config = dict(
    n_head=4,
    n_kv_head=4,
    d_mlp=1216,
    positions='rope',
    weight_decay=0.15,
)
MLP neurons of a small language model. Each row is named by its layer, matrix (gate and up: input weights) and neuron, and shows model dimensions 373-500. Each number is 500 + 25 x the weight over its row's rms, rounded and kept within 0 to 999. Numbers have three digits each. A neuron's up and down rows have the sign that makes its largest values positive.
A block is one neuron, or neurons of one layer that tend to fire together. Before each block is what it responds to, as a language model described it from the Wikipedia text at the highest values.

Description: Historical year century digits. First two-digit piece of early-modern years (1400s–1700s) in biographical dates and reigns, e.g. 15 in 1576, 17 in 1708; weaker on titles like Grand, Old.
L7.gate771:512494507495537484459512501512492510491522503493498531530491487512473507497486501523488467488521513482500464489540494514492470481504532507513483492473497521499499492468475490479453542452521454487534520470484529486525484468503509524483499505493535473501464535513472527528448508491475489467526478526522516519498483571502522469518516517524547490510508539462479503506463434531489513511514
L7.up771:448458475477524491525510549460497469472525448490461550501517493468490488517480531504459467526500504556494521466527510479474509477480466528517501524516493528511520520506476508509543535485523426475515457497466501435488496536488502522472565498453508531502488472530530519478500496529548464511520485505464471482530526507467520475503500476529468533451543577527514534521478506461496499497525
L7.gate924:439474493480475490516541481497489481468496478481468534477517486465456504513520486482487501490502515489494525500506489507480505470471530538478516458473510501504528476509445494497478520463527519514497514487448484481495471455484551511486515477520489488504470503456463446500480490509513514520520489515534537510486485553473525471517468493473488557486466472507493487498505505508503511461482
L7.up924:465541506500447502458501515479486491503477495497535529485535537500465493495524506488489518494515462472536507466485509497474508504513494505476509437492501494543455498499526499489532508494537498502508544491517478497495534515582529500501495518518468471501472554465508485505525488509487456486498513456527494469508470491528494506501483476486488548500480513559492500482510495481493513523479
L7.gate1049:490463516466466470472529509524501515524528500492480515518519507468490470490488522480533501447462491511494538546528451536475494472491495549495507476531547483477480525530475507509529515471460506481511545491481529482494506486509525483541518518542488481521479527477470520558506482511517521467500497520512569489504541488484515518529468513524570546522512499484517466486496461542504479492536
L7.up1049:473545509493469509493526491511496471520533524507468476552521534490489539528458556474551468468460496527492501505548499546518517449506487511530507503563502481495530525489465548464541471469498460472500526449521494521510481499511481455509497486516494513474475499483449517504535514504506491462499503501537535520492552514457486537501480518503508488500445525468540456549514508516481503519497
L7.gate1106:497499514488520485507535489497508537482492468510500531530519491476496516503542497471501459494478489485508511521496504494498487481496535519510510466510491497476479507512476495511487522457459512509519509512508454500480462483526498526499499486505498490516495518540466480517521487527476519489518463519503559484492521531535500493461492437494524510491505483453541469511488454516484463450477
L7.up1106:484494503513531474540527509492492455477519473463504466535495481516487525552476486485517485486503502497511534493502503527493493504477474532520563475472516518508473478512482515493447478544473491523505458465490494492526504531536528450453522502479557496465506539485505552505495492493512487517511482523535501497504533500553485514505490556477474513497529518473459487451480503464504487537487

Description: Phrase start after and/comma. Function word opening a new phrase right after "and" or a comma, such as in, a, to, or "(", e.g. "and in dire need", "and to exchange", ", a Thai bacteriologist".
L9.gate549:558533453524476532522499502535530506513516499529507484533466513548486508521489507491538513479526508543479524507528464512476509512488494507455464513529558515513509453504491539459523526534514482497538566467527508483519455512513522478524488457497438464519495516489509482508481470542470563517511545495519482462506489504488513497477517517492490536443502488525490502522465514491549414494485
L9.up549:507516462491505486554481467509512511532523498490485528497491473479523531528489486507524512503527491529541559508497508463532506505501437455459481511545539474471536503472481462481547457502499500504494484496440512479542497499520516473472487496527462501498485474465487523511489477506496511511470493508472469476480481524537497516536505495483489493527513521482491432519508506534519470504515
L9.gate1084:513521469477510559515485493524545504519523470481466495494489441573481493517437476463524504482486529508491517487534497542514496461495529505517478531514557516516523486496445509458514512492482517481507528449487489482501476469464523513517494466483452480551445501490477514469489522523504517556518499541501514454486506510530531512500507514466547485498518462520521504497521496491500463497524
L9.up1084:485493461511515542529520509549504531539520525521485517506499499503505505523499495463482509510455513481505556513508482514491517495451490490487464508472481504552500486522484499451532496514472501501509520460484495489528460509494538514494443522518476529511470502451466511514461510488483529476543521504489494478512476501459500529494448488531527476494475473480514528503453493492544437494517

Description: Prepositions inside institution names. Prepositions of, for, on that join parts of an organization or office name, such as Ministry of, Council on, and Institute of; also pipe separators in sports tables.
L7.gate72:505499522463496522561495503492506515504444479503500495507498480500539534457464495488503477491502502531468534460531515518484482487477476496476478540496507508493491501484461469509509505521484487501539511537477409533501501501484490470483496516478504459466501468494551516528484518489466530453476492508487525497507501489481495479463497510507532476468521495473528489505508486523510473468510
L7.up72:488525483512505507548478496494474553502466498519498498521496524485497542438457538501520497496518537508483509457493497527507501487490471501500501498534495458512510466475493529505508479492476478498508483511471476532469500491465486465520497499505493493500461443494505479504459519505459497463533515514479475506509508546473486495492523500504526458481496472481515506499510481474476483453521
L7.gate163:483470456492546545502506500449467532518523494481466469500476498521500552475475514510533527510503468527503530462478452474542478495522503462503501535573471495532474507529459496515488512511482484522499546487468476501511487484501515480537491505492501511519493503523506515481513533529485511496479485506473527520509470519492473505452526501492497486532517490488482487530550488474529466486528
L7.up163:519535498498519491462500522467515477499487523535503508480444542519520512488470511462503489534504500485456489463498499479534508510493539467551466477524495505500491492500500528436493525516527528469483530512501468522489473502501454470482522472468511515560490536491539513533507531504481528479526514532485500501478502555545478513470511473486483525515490516497487446484475535541494480468508
L7.gate315:490491506466501539515524501479485482522476540479467480500500469467540482498510477476496490473474467492519461469526516500564469484520502479490488513496459554511534524477477500492473481476517479523514535503496447501533473502532504562538515482483492491529497493476481509505515496473502513541524485501476478487494488527445460494505534526456494509470514487465477459495512492508519488527472
L7.up315:503487486514418493491545474496477484486536504478485523493459488499510542506512469508554519504506485491569475484503481522468481483548503488504531497533516500507484467520514527545537467491511486519496475496505477537462472505485507461523480495507514520512447509518502499534496560517522517478504551494493486478486485521552536511483520455484522515479461542523476492482519519486477491512519
L7.gate479:509488500498505523494505502519497484525477482514460527504497456519503476479492533511507519514493535504481502448513575528484501475495533458483531529537490483492489508514474540511522476516475472512537525529468479519475459490549518491483473474478514454568476505500518538519537450504484519473504489499524516497533509501481500468497471504488491470500537522497462473468495500471558495498513
L7.up479:525531556474481514488484495482533484512526442574449507520449495522461546492516461495488500559508502521534487529512508521515510474520521529496504578540497501513477539496534494500513516545526506494515517480485487532497499548475487550485510467499474471538488532501509520487488506523500509514513521522533467508467524476515481516491505498481521526450494471491494523466469485451556528505521

Description: Category nouns, section breaks. Fires mostly on "family" or "group" naming a category ("in the family Araliaceae", "language group", "Family names"), on "Total" in vote tables, and on line breaks after review quotes before new sections.
L7.gate124:510488491487460527512533492471517488486457513506503499491476498445477514481459525496525477486514482484495500486531472541452510519428473499496483508500477498523543520520473489508493455500523533508527536508452502513526468514535507517468511493510460465526474488520457531546518488482505511527450512513551510538472547515506501485449498495491527525499514512486495507508494526522520466450489
L7.up124:507492517525503480523522452479492502503487474498458501548483508545495495471486488512474505521535553515512493513490482511446481474461523523475498452502525510489547561497529481502468464493433549451495530467444492509503480500532561508505493472483499506545492535490505535515502500514493483482504504522511504481510511507527494500492466510502506466496490509461484520512521533527553545472496
L7.gate231:517477492464453484506506524473513513486473512513536515517469478512478507549451512471542509503496516502477514503485501503503474522474501480502498497500518501453499490489475491499471487523534531490533472472482512474505492514501495506520467446498479499527491546532480553558486499514523510484479500480533522482490503488515483466533519493508473538508502520541529489510502475558560492531544
L7.up231:460512484486509512518534471467502483482499525515462475518507521469534503455511491503488477550491515495475474465488461464496494508528508476490536521468506510518501519486523505575478512449459523502506521536435506533497496497523546494468485524469515478531498472515489545506494537512483450502511527547494501528506485507482495520449485540501514500502474509486488512477498475526503471461484
L7.gate240:484495504481526525482514487461529523480494485479437436540522475499476518498472529461482480523517517497457506534482476534521505487487489500501494533492508480496528513517485498473444507500498527487500552522461463540521486533514500546517495470477541460544474498516483504475485477480510490491500501517545492535447478482501505454489516461511500470471514459503514458527518511529518521466485
L7.up240:468530477506500491457506528472519512458518491473497452491496528485471512513502476516505521516524499501541534536442494534528515443457486501498502490563553538513478483481498516530457488483526513499488526537476514520485501486536483506535506477457528519559505515450531499488513511487483496530479478499517461492489490528510506506521522479486526537492511468488496508516567520465514483500488
L7.gate851:494497519472468480524471492495480509468526487513521531473467449528461465506537518540509471502524491436494484505532491487483494490489527540507507501532516512482468468503503461505484509536471506463464491503452502497495504485464525490503493549534491470510477522507473542474510471509482499492494494519506484522505514548518488485467506497537537556473523517509467508527512527492517475480513
L7.up851:470512489497484541523558533512477466522497517517521524485446503536474501522546530514491490509466506495521538494535504524501511505495502566512500480521489472495488476563496442509515485539485501464473526549482507487488527485459501506516522523526464489452459480523460545486493506497515507480513541537489495499510490508520498503484451492503527507467486474504467517549477519494517487504475

Description: Verb-governed prepositions. Prepositions or particles fixed by the verb or noun just before them, e.g. sided with, interest in, took over, carry out.
L9.gate507:488459468473515567500501506510474502487515470474430503489528502502488506502492532547540502459478526467484537508517519537475482516542474551528450492490477524488496447549509471491509484525547499532480504494471480492508443520473470470532513466464490511525481553520514498490479517497510522521466479473476566524514494519486536465455529499503495479498483482518481505486498501489528492522479
L9.up507:509544497521503523503497504458569490482480481504473483489503486498513505500470531486507484451573504510489557481467483494468514513539510531476519498537503503493494444467496437507521498513503494493503548501489485522528521520483499505490517509526481542513470494504506527492516493515454506491500459464528479474485505460491542497529543517484505495472489520487471506522483497485515465486485
L9.gate871:464478475498535516561482530497488508508494510499540495536490537506492534464487527521487519504493504516509511516516479547509492544542485440479476474521487536500533506537480498495443432515521479491507486526525467468503494469546505444516504468491517548508521492507531484507486498470515504509536508507509483518483476501463502461444509488482503483476522477449519535531483537495483495496464
L9.up871:514513496490475493520462460497478543492514517498525480503464510482522508486493464525480470475482499497482495543504528529524498465488517520473457510498482500508536489471521486507500515533482539487502530534522498483536504520535499515499500504505486516515499494541510490522478520531482479475517491491534523481539491503480478513505503514471487499495534561563513472503458504535518532483517

Description: Complement-introducing function words. Function words that close a clause and introduce its content or complement, such as that after concerned or argued, of, in, to, and was after objective.
L11.gate163:528481503494517527553479474489451520487532482502490558532489486497465501484455528521457466511484533514457506521488486504475499476485461483512493525540476474507457479529490505507484501555523490498509521478533480517534470552490442490493510451537450447497502485531560489540467501520509467420527507505512512527483530525481490514447525534478519489481542493479478523522497489482514475458498
L11.up163:475489470522500516508517500502576478537537492528455503483504531520478533454501541503513520474583494511523518520517486514491565519495487497492521459515485509463528486486438511486475495504455465495503494497526508528468518488487497483563511513506466454447537509477524503501472544519507526539546543498469495499532491490485486509481530529470544509520540527506527525523516538483497513505493
L11.gate172:517498482510499529485490529559465543466503487474535523524495501491506490488506498506521491505470521469501501516505502527490512513520508468451465504477486511497476470491474487480483502550526495492514516467512515525494492516525527486507473449510513481501490496496530488469449497499486545533500500485515498492527531496465451519505486539462492493473528517457497538497443534559520533503511
L11.up172:493481446508465501494480509474498493464500469522501495533514522468516464511530497523516518502471509504505510498486501510502479529499495514481517451504519544487500519455466514519478465516471479503514540478488527529521479491492491483522500543489484500542507500507507497477479523503529526501516494481501478509470507493527526493495492466495481455480473465543523473487476500541497495470541
L11.gate196:490514477492519567509521484510517533511517517508442507515479505528503526454508476534504505487425480522520548479512474528462519511493518490513458505457487464501535457516510531464570459496522504542515485515470504517551496519494499475483488502483485534557528538515518466482479564495488499549496493467505511485509509451538491486478505508459490492514499453496508497454458461511472517491516
L11.up196:502529510514516507492479483466507524457525476490437483523475508489476522488565509559497510494492511465486495494485470519541487464535516477476491499494488528496507499522470484531517531480533503493516533492461479516503471526509505504472483482503507537473503480531497501497484529505487563492516498491489471473492518477474492506513508526481522544527531501509521546530532469466506511465514
L11.gate392:503531509505451472473525514501522525490465480540495519464460582497465450486513479499525440493467524505499513504495487517497547519491488473460473480493514523478529541530513516525516497543504563458523525450451497537528529499513514493481462437504517523509500520483510543525481487495495529518480487504498458497467471458485489538489518502485515542510485542476514515525497492487539517471513
L11.up392:505490511483463454498490548508495505538536484546487531477511488511522495527490450531492474503469506514515499490478497504460534506530524501523469528498532489534556469503497541497522484495444578477530515483472544485491491489503531480538454484510492468540467473496526433486489492511508500466536465547493502476439541494522516542493493507495521508500525560535479517545484531543552529532509
L11.gate636:521507481507486461494504487502489518478512484482463491491485492472516458508496493524526475489499550460508516538539499478479477521480456481510510488470500477537481519467475491494479477502467473487509534462495522503476494507479499489495503508499531458518498498486519474515490511466482543473511494513535527494501528472491496561484494495499550511498506495486540532478467532512505512524528
L11.up636:468472489499500492528573485467492529509554447492508528473512524475481468492498515475493493566498476500546546564494480495539522512556510510505533553537453503510488496521494447480490506526536478508493489488486506505501494540524525473525539487456523506506499505468505524509517512507467513512504444515474508496481519457517443503532515508536523543537498472472483473465469513481494486506497
L11.gate879:461498499495452492537457490516516523523467503481427497491450510495522463539500493534555497482508496483507489510514518495470488493463492458503449482556520514499505470543532500502490470491464503504523482446515510501472480499477496445499490510485461496484496506519506481479453540541479479471482495474484493524435494518520482535483483467519505486483526505501486537512491547499516486492548
L11.up879:533466502505464512501477483519483494492530473493487510514492518497461503471528501487465465510453520538542504539478475531461516508559489482487538490539470491531502447496511482510489497511506523494548502481532495495497480515533497515486491487500507492519472541520493524555533516542501505488512541537504470495513511504502502534526483511521560500479525517480483545510500492524508462487503
L11.gate904:507550475485499488553520465529472506447480485475440518534462499473480481488487510480524476523462473494468499504536484514477474467535546464515458469490487505483506488530504561483509481500500524521482520469497508495505485549554538469486477522486469488517519508557499539515470526482523525485467478532512507509485512492515453488541503519511526513514511485479494530535494513492530510467520
L11.up904:495538481547522484477526487510496501474453476483483494512545531503486459458527506474496496491475506448495513526489492521458497522519471455488457461504468499521455496526561540483478471503499489533507510510496509483497513558501513497489485520477503530497484564535468491497485473509534476524536521491547494518509494494505485473505474455482512519515507514489464524532491526495534478541502
L11.gate905:490528509487528547500444495498468520518486512468463467494505458470439470446445483536498524474503532475491508494477510514505525505483510471550492491530468513453482489505503540489477431484448506492527521516448520498510490476501541462484510524472518450550488498513509496508502516540482484469505488500558495495528525505489482487507544511493511549509486485471535487500526513513485501481484
L11.up905:502518489491503474524544518511567496529485510503492508516510513529497527498532512487479489473512505464480524541510468520554460447482511477507498516530486478522544555529484474510492465464508479492519503486471531481504491506479535522487493556490496519518518505497529470463511513494517510481471493492551499512477522484497511511513487521535522508488548516518482529533490528500520467516523

Description: Year century digits. First two digits of a year (14, 17, 16) after "in", "of" or a date in biographical and historical prose, plus the "in" just before a year.
L11.gate68:514519541480549518489468524529557522533445463496527514501533475497512466457515511549497465477511511495481527495492532528476522503483543525527502445511540480507523502484468476492490526517489487544528503509471515504474525489511530483523508458508520452524497530499502500471502535508477486542507487462476483529486481515465519494517500504503467501468525504464498462525506477514511524494519
L11.up68:474508490481498487526548467496523490456560451514477505484487527523514505542555547536477530499507503488477498491506499471488472505505508511510497443482450506564449541535525473465530494515564471489504504475510507466489500499482499531496522504581507507513501528530493510547463480499564516484519492510530489430496514523527508525525478492487504513557518483450485490477489489493481512475517
L11.gate98:514541480501524479491511509536503486488459502521499535508445487503509474491508484543521486473511563524497516486493445555495500452521524531471475495523519486535510467464459490502519489498505479493527453493508540532492468512510525486500535514537506468500537466507530518495490507502495492520528525549505525450510460498494493485490487502551494465461556474442504477458490502533503465479471
L11.up98:531517498467516515461512513521489527495509494511498480533483480519490471533495449467529479491526444514494507493495546482507516490472487511533532519501473508497497528498482480464529556495507503517499491439540504559446466495506481527499483477528527500510500511517447468514476522515512516485472468515506487436516505534530518511503510481524507523492476522498528501463513463526526522481525
L11.gate387:521499525478511503495489491459522506476446511507488510475505488496524518534504492542508457490494479512492488497508530522494513468467507486507487496484538506487527490509534520445540512489487510494464515509507504503529481546491532500523519452528483523542476552455468506527487552509519484522450504488511521487479537521414565480509527485504496461513469513470446547496491487506532514499521
L11.up387:497481507496515513495513478498454463478499495521507492511519496485522506517511482505554501410482486496467535503485501519490534475528519511494495516533517494473523521488523530451477540532487468494480509484477498508522456520509462500515523511534479503476504510469454522464515499478538501506524511523483533508475500499497524495453481482447518511509480512499502487526474528501478480499453
L11.gate391:515523525498478548476513476471498457478527488474505484489485453489478445500566533537493553494522489538525512504538497462515454442427525459507487466537505535452473478500445482492474516509454533529490496478510517560494533517474509515511515471519476535517514499481456508490495482473526508541488480527470450590537462526525525513529508517528520536489474493497501458475475448465490451515506
L11.up391:514451463476491483525525471525486528496524436543476463521521501473480445541515496547532485513504508543461481510481481541455489485515516478447493488507468469466528477479511505504532535508521482577526496469482501500449507555498549457508486535507512489526503480503467473499483487481498550491495495529485465479544510504503474519548513507546488526506533490464491550505491478478501493467557
L11.gate394:512433482511488502496497486510521476490519504487512440522491503498505510510499504533553520456482470493513496527482524503524514518521478510507497476463507509495530505500466503471468488493524469508503450525533496543517503498484473529541517499521504481539518514497468518482506510526516515518481449468469514503474507504467517474513512508473488499509499500496569503502499469493475490482453
L11.up394:505529483515511514481448500522498494507485467497499512525501530471497513513525485476490543513524516509522506480537469511480527480462524489487522477478480492470523499486516517537529521505494495511538516490471530495553504484525516491491502517507500517506480503498550540510492500493532485466517511517555516440549524539494516507500525499467534518481498486525456493532459531515528495470500
L11.gate616:531477504460566498533518496520532484528472525487471512531483529487486518512498479530516531477459494524491516520518528534518516434474532514516517493460480506491460496535451498425498501501489481564505524501490513537526515501498532520511542532512521509588507510493494522534478479522516450551462463458509464547501496540524519503515518464516524500495515490479550475495528458451496477471491
L11.up616:521530501515567433486525484475480476501530461506458426513518480513476539465486493495512516510437490517482488469502517487456479460498479496496481527482491515506524507517471499491447531513530450521470458514514490496488448477523516517489487480531492508505489490479508528495494502500544492509532521515499466526489522514499516482542514452530531489529497502489498520526476502543463521509494
L11.gate814:482515483488490496524498476518502503505507499507507482495508496525507471538563524519451522498510498502460490521553523524487529512459522493462495491446521518476471501488518487465467530529530576516505518512496487509524507482502522479469494530514478514508522503527471531542532483494519463473475453546495530487478459521479508501479529474510491495481531508500517524448521473552493456503492
L11.up814:499491463520496503462500483540498522467496513497482493497515512461503486518497483470519531436488476512486498533509543521510477492470475543455507458484517507520486516528469498479485503516499542540510496480553503504477513452549519459531478486494464486478486450487490521536502500527553479476526532538474479469480521469474534523486480480516494506519510523475485543520476499514492498479506
L11.gate955:529474482510528512508499500495538527522466514515452522510494547531508515521484500523528495486533524482433490498479527517469511482481502513464479496530479528523473523480532465488496496480474511517549463536492526526490510499479495529473489506492552467446518517567484452500464536498568525451518512520519504509518481568450499505512480496500537527490499452434504488524508508559530483498486
L11.up955:502478485537472478449457501506529515496504522514463457495498523548520534523526430511521518468501530520486518498557487486529511494511501519506522457505498503508510485471512488462460516509503455549504471537531515472456499534522527486486522499526511472511471506511481490485504511495514549496549520506539480538514455514454486474515501443479539494506473495479488540518510491514480506509510

Description: Preposition or prefix "in". The word-initial token " in", both the preposition (in this case, in 1918) and the prefix piece (in-direct, in-ducing), plus a few other prepositions.
L11.gate173:518541504491531491509509487487503515479481523493491474486493455483544478512481482552478512475540481494474564524504448523522523451504534519524508491501508504489492594558484565484522517502489478446502475506493527459498539495551506513531448476505487507472516508473473525482499483514477527504471501518508509480504488542477509521512521494501538473506517532515516528528498533495570493450487
L11.up173:522483477485517538497483480550504473488510497486508490499486518522537486479512546534488470455557463478523529449513458523513488507496484458463483544499493455509496489451521460484534509507498502487486470485494531473501506497513474523496505528485445520452474506474546498521483501485469528525476521507493489468488522490500470473489475485445470516473510529476527510507504491511516482502493
L11.gate398:492477477474491524533471495520521505477517535488476509473501511495528502500486492543465477493531517477497508542526456547520548484476505467489504500492473526483502489482501475497520516488517483474531482486505516493507498492513525461513492463499476511481497474474478498510451481493521508503547534480498507514496499492457488488507502556484514524464534498507532536522510548512492502530497
L11.up398:508507450516484482527465476501563483488493497530502506499492485484502527465532495467487480516523495539487481478523489517502500496504511523480534444485527476487513498469531555454540507478545486492491498466439529516509540520537501512490484511533439511499458492503473491500522522473455519507495495542473495462519493516499465498509495537484544489502501459547512522466558492484522477468518
L11.gate623:515497464500495505503471448470519520495518513525512483490562495531472511485515502502498541447521512514522466494529496525507517476447530503462482515454465480479575498549508511475441472550501517504494499470497552488508521446527513508485483504497483468527481506486496520522457493515487515538496478539531477511482554527528560518496481518486516541526493556485541520464503480488456532499452
L11.up623:472531523508471504501483510510518475512529502479524477481506488473491510442497505506494535474485549510473525481455511457509491478475561521446505491497488447488519483504527495531520519504510479480536458460536461506484533454466532478499477529491474502451477513522505494545510490511511520505512519498499515522516482469461515489493515496486542503477426494524483483492553517496511518473503
L11.gate639:508510488518468491469461494502528468469528516509505497446498503516530495501505491508524528453543467487533505548474491542529533522518497483479503497540483525494489505492479534483523477516474498473483485476514511532507535494459496515490516512504510488485510495477485468490460467524498489523520513507519499524508497460498546494507562508463500476524520496492516476512482525492513453526531
L11.up639:489482474484527519497498502469498460509515532462488529513483526492528553475526465487539505521459473498513523508535491487536522520542512512531486536462486508504524497457526507490472519501530521446491539545506486482479499484516483473510494496457502469519520455494487493452495522479486524507553498564504528495488501495494527505491532530488517473480475485500554479526511527482489512502478
L11.gate656:497512501486474485504442480510492515492480460510497484505452486470500505479474491523504497474498546514528526514503503540477518459449549465558523518551491501498502471519499536484536477555497503485453455438473543530483489489497545500455473521519496505463492479479452542495531463526460514516513511519488501507525500486484518507495514468463487517511495473490520502496491505498528469477477
L11.up656:521527556483523520501495511438519485513570458479487511495489521492527524506524463488452482510497524523497482484510504510492498468479485461489534482469494505523495524497470471500477506477535490534482435442502513508472500509507478492502510473504484496506489519495510499485545516493482513512505513502494462493471504464491524522480496448510496514515501483487516501503507518458517487469451
L11.gate770:500467485517552493495485448472482482539524494499499487497470508510472492481534485484547479476494525521459478497525473484505479513443506501500536510488539492521501493471438525517498528499525458513527520508515489505472504483521539509506494487512534472489511471472517522471502513464511518508543469485525467509529482506445511478499504544488527537512517485529480523494476484499480490512507
L11.up770:493488493481494501483496527493503520539491484536478445484459534482514532504567476538461497488489516486545515503500483517502543474483503502465488522487505520482482483526534473500504499504544496505496521501480513474514531502458521485479457505486500510497530446492479481536517461471501553514526505488513506491504482486498501505487519482432496487486573483493508480489454462509498529467469
L11.gate1129:461541495513497467475521474507466521508480457498520505506506546521500507524532468450508529492515523491432538467537513503486485472459495492486506545499475530504539477563493489518499485511535531510516486487533540500512489513509518464468485497526528514484483508521518468536508514507514509492488489520539474457464484483555549529445512467452517524459480474496520473519465494475527482510470
L11.up1129:487479504465495501488507499480510504516464480508530456546474515544513504561554496496531462509502470502449494532503547493513525495484490475497486509509506504492529510497520535464524492495501515483537492465525530556461535514515499498524494497500485435453497492531544482523494507492491534525566495533486524442562484462524505484507471500463490500505508506508517500488436481497488519482489
L11.gate1203:532486510477482498503512465522514538517493477512484481477494486463501534450529507514530482521515541574472543533529460499499502477486517470483483479505486499501533501534490506507512505489476557520492487516455523499435536508511525471507462504478463468460499485553516516517520507479507508499496514502521468511497518485480521548504500528496507535502470466490547485476503477506532507437506
L11.up1203:476529468509489484520490497491484475542470493533515521522514504525492500536528495513549496532487547453505519499513478516513468502471530485455553501504538476496503447481515449528473495513523519482503514433504515507484536486469495472501485549483457458495534498501528571497472474486557510466546497495496477552487477458530514500498510516523455535485515510529516451498501524472507487505505